From a checkpoint of a small transformer trained on Wikipedia: 8 layers, 35M parameters.
MLP neurons of a small language model. Each row is named by its layer, matrix (gate and up: input weights; down: output weights) and neuron, and shows model dimensions 112-175. Each number is 128 + 24 x the weight over its row's rms, rounded and kept within 0 to 255. A neuron's up and down rows have the sign that makes its largest values positive.
After each neuron's rows, "fires in" lists the words (lower case) most often at its 100 highest values on Wikipedia text that the model never trained on.

L3.gate80 [114 116 155  99 128 112 133 111 154 137 171 123 135 120 115 154  96 141 143 119 139  93 110 122  96 148  83 104 141 150 127 189 106 131  99  53 118 123 130  96 129 128 108 134 122 116  97 163 146  79  94 152 135 139 132 121  92  92  97  80 113 121 136 124]
L3.up80 [128 123  85 117 122 117 159 140 142 145 130  92 145 123 136 165 149 153 122 148 132 116 119 120  92 153 138 114 117 132  87 143 129 101 100 124 112  89 157 123 129 145 115 124 167 108 162 142 130 129 144 121 168 113 121  95  80 100 109 105  80 135 143 149]
L3.down80 [140 122 112 105 141 141 108 111  89 128 105 143  93 126 162 153 111  93 106 158 164  79 164 119 123 112 154 118 137 147 137 125 121 124  86 154 151 144 143 132 107 108  96 108 128 157  99  92 104 105 174 109 155 115 121 130 139 104 137 129 127 123 161 142]
fires in: "and", "or"

L3.gate839 [114  79 149 156 112 146 162 137 169  98 133 123 111 113  96 136 103 158  91  78 142 134 116 171 152 120  82 128 139 112 139 147 151 110  93 131 127 156 106 112 148 125 147 123 154 136 107 129 134 116 125 151  99 149 124 106 141 100 130 116  92 140 108 129]
L3.up839 [163 122  98 122 113 137 136 103 174 126 138 128 105 122 130 126 160 141 137 117 122 130  85 164 141 121 144 126 145 135 146 124 140 153 118 164 110 116 151 139 151 109 127 152 169 116 114 124 134  80 122 169 128 172 105 141  81  73 109 179 151 151 129 177]
L3.down839 [104 124 119  77 133 123 123 131 110 123  74 153 107 129 125 105 159 129  95 143 129 106 114  58 137 157 158 141 122 165 108 106 155  99 120 148 152 149 145 132 155 145 109 116 121 122 143 143 110 132 127  97 183  92 160 164 134 181 139 105 127  76 129  89]
fires in: "of", "war", "1812", "captured", "1319"

L3.gate933 [117  89 127 125 121 147 183  83 169 121 145 134 107 103  90 132  87 119 122  75 124 102 126  67 140 138  98 127 133 129 121 128 118 148 107 128 177 110 129 106  74  83 119 129 152  84 116 122 126 124  96 114 139 109 144 137 136 188 110 114  91 106  99 112]
L3.up933 [132  79 128 115 118 139 175 115 147 137 130 138  87 134  81 137 115 165 142  78 114 132 128  95 126 154  92 140 129 104 101 140  89 145 107 150 117 129 145  88 103  97 129 159 120 108  85  93  97 150 135 113 148 115 137 125 142 146 111 117  99 129 147 111]
L3.down933 [152 140 109 118 123 197 152  99 131  90 145 135 118 114 162 119 158  94 147 106 146 126 117 139 145 138 188 147 110 128 143 157 135 141 123 150 142 155 117 119 119 101 129 123 117 126 143 174  66 132 145 116 113  94 135  97 123 120  96  89 146 111  72 130]
fires in: "for", "after", "than", "dasarighatta"

L3.gate71 [127 114 113 171  95 153 129 153 163 157 145 114 179  73 130 131  91 102 126 166 150 111 131 152 152 107 106 160 152 144 140 116 115 125 141 125 116  70 125 152 105 153 109 111 112 184 160 100 144 122 157 119 131 117 127 125 156 118 143  90  69 112 104 141]
L3.up71 [115 139 103 143 130 128 109 144 147 160 163 100 143 104 132  92 112 114 158 113 142 140 122 154 168 131 171 110 104 106 114 174 128 158 179 128 147 130 155 179  98 112 153  99 136 136 102 161 123 167 139 126 120 121 147 106 148 103 124  80 100 126 103 113]
L3.down71 [159 157 158 152 112 143 116 122 140 104 156 131 146 118  66 120 105 115 153 180  91 137 137 111 124 133 108  97 102 107 129 103 120  99 144 104  86 116 139 145  82 173 135 109 120  94 121  77 111 108 122 127  97  99 140 114 182 121 112 112 146 117 123 122]
fires in: "to", "in", "by", "978", "through"

L3.gate507 [134 115 126 137 134 140 139 140 163 133  98 116 169  91  90 128 105 110 120 183 141 118 122 128 150  97  82 164 130 118 128  98 126 129 152 125 106 135 169 119 161  75 130 133 122 196 135 134 131 139 141 137 165 164 133 103  78 123 148 148 134  94 109 127]
L3.up507 [146 112 105  91  91 132 127 137 157 138 145 117  97  98 133 106 130 150 148 142 165 115 133 156 127 108 129 160 145  92 145 190 105 111 131  98  92  58 124 140 124 109 145 100  84 104 142 131 192 165 123 169 105 154 123 163  95 127 130 117 100 112 123 143]
L3.down507 [114 110 148 109 149  94 126 119  56  92 127 132 116 148 125 140 133 161 119 110 100 145 123 137 133 130 110 109 141 130 146 123 154 118 132 111 148 118 126  99 126 173 127 114 146 138  94 129  88 144 107 127 149 108 125  93 175 114 147 117 140 128 140 120]
fires in: "in", "of", "from"

L3.gate389 [136 131  59 135 124 123 152 122 170 100 137 186 176 101 142  85 136 135 100 126 162 154 150 130 107 139 115 124 122 134 141 126 157 110 131  67 129  97 119 139 104 149 114 125 101 117 108 149 169 110 139 155 143 108 117 106 154 141  87 120 114  92 117 136]
L3.up389 [161 143  97 150 154 108 174  99 143 165 151 168 121 166 138  82 115 138 123 127 166 153 185 134 127 138 106 123 131 125 115 119 135 151 129  56 129 128 126 128 106 130 103 116 124 131 106 146 186 154 131 176 131 121 132 102 162 128 140  97 131 102  85 158]
L3.down389 [102 143 135 112 142 148 128  98 177 108 145 125 145 123 142 122 126 112 160 104 168 131 159 152 130 150 143 138 134  91 139 144  76  50 134  94 120 114 115 132 190  95 130 123 104 140 107 135 102 109 109 144 106 127 110 112 152 112 128 121 115 139 131 138]
fires in: "from", "no", "based", "of"

L3.gate746 [ 93 141 113 115 146 124 125 135 136 122 105 122 139 137 128 124 134 143 113 109 122 165  82 127 136 124 100 116 141 125 138 141 165 109 162 101 108 109 135 148  87 155 121 127 119  79 132 145 127 150 138  98 115 151 141 119 150 154 154 140 166 104 129  96]
L3.up746 [ 93 127 124  75 100 109 148 118  96 133 144 128 142 155  97 126 183 121 135 121 111 164  73 153  79 125 123 103  96 162 122  83  51 147 143 144  98  86 160 114 107 135 121 123 152 150  97  97 130 154 166 145 102  97 129 119 116 138  88 126 111 113 108 137]
L3.down746 [106  95 118 163 171 154 133 119 143 151 123 158 111 137 156  86  98 210 162 167 125 136 171 129 171 142 124 160 140 121  87 136 112 128  91 155 131 125 139 127 150 132 117 107  64 118 106 140  80 145  68  89 102 113 154  81  95 176 110 130 126 151 136 125]
fires in: "of", "after", "in", "since"

L3.gate476 [134  75 164 146 126 118 161 124 110 158 127 120 126 121  95 164 128 139  97 121 142 130 105  99 112 139 142  84 181 133 160 139 145  89 102 100 150 112 103 166 124 136 132 101 119 152 144 134 105 169 145 144 141 116 122 106  99 154 125 170  87 133 134 139]
L3.up476 [123 118 117 158 128 116 156 120 146 127 173 159 140 139 103  96 142 136 150 155 144 154 126 153 184 144  97 100 108 158  87 170 112 143 150 136 107 111 100 125 130 154 118 124  87 156 105 136 137 110 129 121 184 161 110 155 152 165  77 125 129 133 140 155]
L3.down476 [129 155 147 138  97 153  87 123 110 130 108 138 102 129 118 107 122 115 153 131 118 134 114 118 126 106 100 118 135 149 120 139 166 113 164 115 141 146 170 139 173 144 133 158 146 125  98 130  84 151 127 135 120 135 128 154 124 142 161  88  76 143 133 150]
fires in: "liga", "cup", "league", "tournament", "round", "competition"

L3.gate130 [121 107  90 153 164  79 150 107 129  90 114 139 149 138 103  92 111 137 139 117 164 100 144 127  92 142 106 117 139 156 104 135 128 152 141 109  93  99 123 138 136 171 158 105 126 116  92  57 120 104 178 159 124 147 147 113 106 138 133 148 105 126 100 133]
L3.up130 [126 152 120  59 135 125 126 160 152 106 125 108 189 131 108 153 161 145 144 112 103 108 161 167 135 101 113 129 120 143 136 101 117  92 111 114 143  75 167 123 125 114 133  95 157 128 145  93 176 115 131 180 126 168 119 113  96 104 120 125 157 114  93 118]
L3.down130 [150  89 126 124 120 178 122 135  88 102 109 143 152 126 183 101 142 160 126 122  89 129 144 138 137 144 149  82 162 175 144 126 120 128 160 152 142 125 111 152 131 128 109 145 111 112 126 118  92  97 134 132 139 116 139 136 163 129 156 108 122 160 175 130]
fires in: "in", "or"

L3.gate248 [ 95  94  83 133 169 125 129 125 145 156 148  99 103  92 133 122 166 136 139 133 179 142 116 104 131 142  84 121 124 149 143 148  74 128 130 129 165 100 118 112  91 102 143 155  79  95 161 158 111 135 123 147 140 120 104 142 171 149 104 130 106 130 126 167]
L3.up248 [157 123 118 118 119 126 109 126 110 150 174 163 126 101 145 155  84 151 128 119 145 154 118 115  99 152 136  85 109  96 157 148 113 176 140 107 109 121 138 140 129 108 122 123 128 138 150 123 138 136 109 169 111 154 112 139 128 155 109 118 131 135 147 157]
L3.down248 [141 141 161 133 133 162  95 164 123  91 142 158 143 187 115 116 128 103  97 101 134 109 120 106 130  63 129 159 103 134 139 117 133 159  85 120 171 134 144 134 135 127 129  99 170 117  87 111 160 117 177 141  90 124 144 145  84 114 102 176 126 106 169 157]
fires in: "and", "for", "of", "led"

L3.gate711 [111 136  76 147 131 160 117 158 146 107 138 126 142  90 120 163 155 121 119  97 167 115  74 130 130 134 122 140 122 166 143 150 133 149 106  83  95 145 146 112  91 142 117 112  77 130 140 116 112 138 114 119 125 101 150  93 121 144  47 112 116  88 114 145]
L3.up711 [107 186 113 127 110 100 125 123 136 108 113 110 109 144 123 135 122 126 152 139 142 111  74 122 141 129 118 171 109 135 127 149 133 157 113 130 109 147 143 156 101 169 112 122  84 144 141  86 129  85 127  84 118 102 142  84  85 120  76 117 151  99 120 138]
L3.down711 [ 96 109 135 124 143 142 155 131 170 118 143 143 124 113  93 118 114 132 134 164 161 156  61 163 152 161 113 114  94 143 124 122 120 139 123 141 112 185 122  91 143 135 144 159 130 106 134 139 134 112  81 125 146 101 131 123 132 147 105 112 152 139 124 130]
fires in: "since", "before", "after", "until", "over"

L3.gate449 [ 77 106 137 163 116  91 177 141 149 153 140 114 133 105 155 156 142 119 143 122 142 125 118 133 144 141  95 108 130 157 141 127 151  96 120 132 137  87 155 148 109 153 132 108 114 108 187 123 133 138 154 104 154 109 131 129 112 107 104  59 120 125  87  91]
L3.up449 [131 153 139 109 105 130 166 100 139 106 166 134 127 151 128 126  86  97 169  99 123 137 127 116 139 167 125 109 143 151 132 111 117 113 124 117 114 102 129 167 130 157 139 146 117 140 137 112 139 113 161 104 131 167 144 135 108 105 123  44 125 123 126 117]
L3.down449 [138 115 144  67  98 139  82 167  92 149 133 142  96 115 116 130  93 128 127 124 127 144 137 149 104 111 139 142 149 124 128 159 151 162 126 125 148  97 150 110 148  77 123 118 128 140 102 151 134 165 104 148  76 158 116 173 131 192 128 184 135 130 128 128]
fires in: "league", "yards", "cup", "team", "touchdowns"

L3.gate332 [ 99 108 156 171 102 119 164 101 153 131 125 137  93 119 145 100 123 124  75  88 120 103 133 121 119 125 129 151 143 117  65 121 125 148 120 142 176 135 103 177  87 143 115 132  88 121  96 126 161 160 122 139 111 107 139 129 109  84 136 130 137 105 109 131]
L3.up332 [127 105 111 162 125 140 144 122 175  92 108 114 108 121 124  91 148 160 123 142 125 132 126 129 107 105 155 106 188 146 132 113 129 131 125 153 127 132 119 152 107 128 143 152 131 146 165 101 137 104 128 143 112 161  91 120 180 134 121 130 171 117 117 104]
L3.down332 [101 130 103 114 124 116 140 126 136 114 111 166 126 155 116 167  93 119 133 132 119 129 139 159 161 134  93 133 151  93 155 139  86 166 126 118 134 119 140 162 110 119 171 137 129 115 132 140 134 110 119 118 116 121 109 112 123 125 114 107 148  85 107 125]
fires in: "of"

L3.gate146 [131 102 102 139 113 112 174 135 156 163 141 163 103 116 154  57 148 139 110 103 157  99 114 177 159 103 151 135 172 164 102 118 151  83 121 116 149 137 122 138  97 103 103 153 104 131 118 126 127 143 151 137 135 144 133 139 122 111 108 119  96 112 118 147]
L3.up146 [154 134 113 167 126 130 135 118 145 133 137 193 139 141 115  75 153 155 108 103 111  82 146 181 157 102 193 130 120 160  88 134  87  89 126 121 151  99 135 113 116 106 135 156 118 106  84 109 138 141 143 114 111 142 147 141 134 128  90 130 160 119 144 128]
L3.down146 [136  62 123 128 155 116 152  95 134 139  66 153  68 118 131  85 127 142 129 134 148 106 171 140 134 173 120 180 142 117 147 132 106 116  87 168 123 149 121 152 145  87 124 142  99 104 136 116 133 141 178 128 103 110 134 112 117 165 121 134 167 123 108 122]
fires in: "of", "18", "the"

L3.gate691 [128 157  96 119 106 156 140 115 160 103  86 122 128 103 151  87 148 129 106 113  99 143 144 161 131  97  95 110 127 113 129 112 119 146 125 155 121  77 198 154 118 130 149 150 113 117 122 125 126 130 150  95 146 171 140 196 112 128  98 126 127  80  61 139]
L3.up691 [ 92 146 109  92  85 109 138 124 122 142  93 130 111 110 169 127 107 162 115  94 121 100 140 139 129 105 120 127 112 109 156 129 161 100 110 169 131  93 137 128 122 120 140 169 113 124 164 135  90 120 126 132 163 106 141 170 129 105 125 132 135 103  87 143]
L3.down691 [181 123 134 126 144 144 131  85 144  80 135 141 113 100  94 154 129 176  78 143 137 131 150 143 162 115 120 139 154 103 138 104 127 131 154 154 151 131 136 150 100 115 156 149 107  85 165 147 129  90 147 129 139 158 132 115 152 115 115 101 157  95 119 129]
fires in: "after", "while"